From a checkpoint of a small transformer trained on Wikipedia.
Architecture: RMSNorm before each block, rotary positions.
Training: a variant of Muon for these matrices, 166M tokens, 5066 steps.
MLP neurons of a small language model. Each row is named by its layer, matrix (gate and up: input weights; down: output weights) and neuron, and shows model dimensions 32-127. Each number is 128 + 32 x the weight over its row's rms, rounded and kept within 0 to 255. Numbers have three digits each. A neuron's up and down rows have the sign that makes its largest values positive.
After each neuron's rows, "fires in" lists the words (lower case) most often at its 100 highest values on Wikipedia text that the model never trained on.

L12.gate213:150124070094179134187194126113055151097128166137116124138143167122129163144134093108134067150183121146115101098214137113153123125132084087063180171157199063148158147115104144138149112129134108101091134100147115126122148155137065124140138138149133214200152117178098071098128111124084099085
L12.up213:132107126095131161116101118118095141111167128089078094162090186182189116110129106076161055124121089124120108106164116085202090072128139144167188089129153131176133121168124121091129148120128103110143107146146112174118202134084147145152149118163116121180086091113081141161154150182159112066
L12.down213:129145126126132143078150157094158056083118123108203129132172055116114142103124140144125159131076098128161155081149150125073088151097154116145111150116120142103176178166176143134111131114144149216128124136143167164101115181059115087127122083172153109048140125097086107144172156167181089098
fires in: "up", "through", "down", "back", "over"

L7.gate124:189132103082071136153111151162082155187102141064125150168119130067066071113136110149145124129145144113162120081130134128064120110106184088096147068082196156161105106117096150133107097146148078077114159152131119146130153154123164130145136146114113141122144119101153145137079118147098082175
L7.up124:132147152100127180098135049102123148123097131122102136108099185131164092124176083114124152152160158066089144174094137091106106122083148165167075124141132116127052162125105105112100151122180135096109138096121079099119101182086133147163172102109085126069124105082167107087134140131177093150
L7.down124:076153068103136127135123176156194100121153102067177116129133162123118162167127083130097144164138135100142140169170160215104132136111101130162198102150108162075188150069111109150179126190088124124114141139104172119142180134121143096113144189159103115158183104158137168078176133117132111186
fires in: "had", "have", "believe", "having"

L4.gate374:215160169139152115184157088096160150091134140137139131166140089146111091164097130177110134099161098135149230128140108151136171101119122088120158152152102080092119118109176152087110172086136154179196122070132100116120121093097103172149083140146116129164167126111174122164148149136149127154
L4.up374:124103151083176113124152232083089116110151096156094107101183169062091165138175155139110091151186172079119117134112092067127151137129148191119098129156148071176158190108127143142145149092147177070092141119164174117146079106111117162140167066150142206204064115106155126089186159131096117146
L4.down374:106164159113122120111152142130154173119090115196197147127156069080069102130158141111114080144066130139212155137117158065162104071128160170099117094126170109146105135123156115088099107097136079080185141100130176155094105114112080122114140078110079169193146132102114091135115147139123165176
fires in: "north", "south", "west", "east", "southwest", "in"

L14.gate87:160070078087145116174079135153145118161135134138133172114115099175151136088095179166149142134129146104124101146149107158110170130155126164135142119157135134123133106159078089082145070163121144097087144163145153148151125099160134123123145131144128150157152154080113161124155135080099129129
L14.up87:108119113144133114164168209104119123139150106197139165052143086126141165149122067118066175105162145119146090100098064213153190170167121134127118120077159119127133107114082100128121077140131059161144192116139059148118130135105169112132129105133099095114193061109049156076184116130115151146
L14.down87:110157087131120113119103126081179138085125161155112130233127121113129180085115119166135080134071143161110139170110140135109178169069105125114189140208096144121084139132134203133120121114115205081183104118101168109102159151068114103176119149101140144165081183147080154143114163103119104050
fires in: "is", "are", "may"

L11.gate461:178107153129081165132108075151115151108141194079139141100094117110136122109129098117118183172063117157147205114119153209085128149119165107103103082109141120127148125097158120093137115147114102064114057081105087082091199173145136127133179165105111104152079107091159124096180136086136150112
L11.up461:132106154112167073141085129111091082114107176107093131079097105160190145168169098160140153167122152078166109144131124113171151121075125151129105172108095152104108107126161099122134150130084110111184051128109136091098109136124102111128076054087137105147098105086150062082116165193150077024
L11.down461:138065084137113137114081132181110133117176179084103112180127174102151083099111127166150115141104079135153061170069132153075144174143115118200072108136127135155136182112123136165108137130108112105096158084115117088154143111186133171128099180129146129144187082128134137112126136130093149118
fires in: "very", "most", "more", "highly", "relatively", "newly"

L7.gate392:130138087135167083110134079118161124184119194061050091053097128141126124154160151089106113127092080111127107112059116152131068174160088112140118119112086095119106114148170133148091051142133089128091105161141115180129145086121146143124120154133144149134189151189112098125147159106117072105
L7.up392:123110099148126103167151164094150067107175142117164122140121060108131094091154096162110152104110123069192131120133160169162128131102127154087128141157157160194202126080146126114101140174079089070113076196125108109124151106150179186135100125156129119117131123113076104121132110117088144118
L7.down392:092160082138120119150130173079180168109179119190140120107149212124175148196091113198161163128161115102160161134145108118084177170121132122125089173082118130148137100121139138126173134151089113125150104142115113146198164122175109123117117169098132118096052071135112061132126160178071145164
fires in: "more", "most", "very", "rate", "scores", "arizona"

L13.gate99:144151180125133169057112109183045173121135155102130077123122101117115084140077120182160121126095120124159160119181145124147091135138152156143056116149168081101135125117108134084116126161143166098165068119124185102067153085134142090122094117175148091168153133120151172160110135101119131090
L13.up99:110125182104127115124132127164126122124131130103097102100123115084092178153114170146114116149181197095152176128112163082188156069143142131152117114141089081126146143115149132173141127150126147113171141132187119095164096157144107133140157164142095115035112132166127144097140115187079183120
L13.down99:157142132147066111070161126119091158106140145068143116175119120162188109053203143138120111171123074096111085101135122112137177128136096116126153116154094146057093152214095105152111125122165137090103113135107132102132104111047126156139169089137128107174089156139116177101143131107124114139
fires in: "in"

L10.gate34:139179150160166152155154025151113173113080125115124137134078160118160145164139103164145182187099121073163138087176133096113156154126072110132109151184115157148107101162127107107132143142117126158140171141186156112094109104160176137097183125203095101204127110087138132123091122100097139121
L10.up34:082117118110138174140079137125115191088154093132124071098112106101073161155139169143141135091126083168102128114080151083127148134128105098103100141144133130171128156194095158084181125116203099088138103125129095160166085084078130172111095162140127111141136125055114127105138160127085166122
L10.down34:122146228137134113159101075130138159107116131160114144135129146118115130130173158177170161158132097123175147078146064158153108178203092094132112088140112143150128182148149114156087149132119111156135184184082095135106115144136182134141160117088125197128149163154113083146166159090064153113
fires in: "is", "are"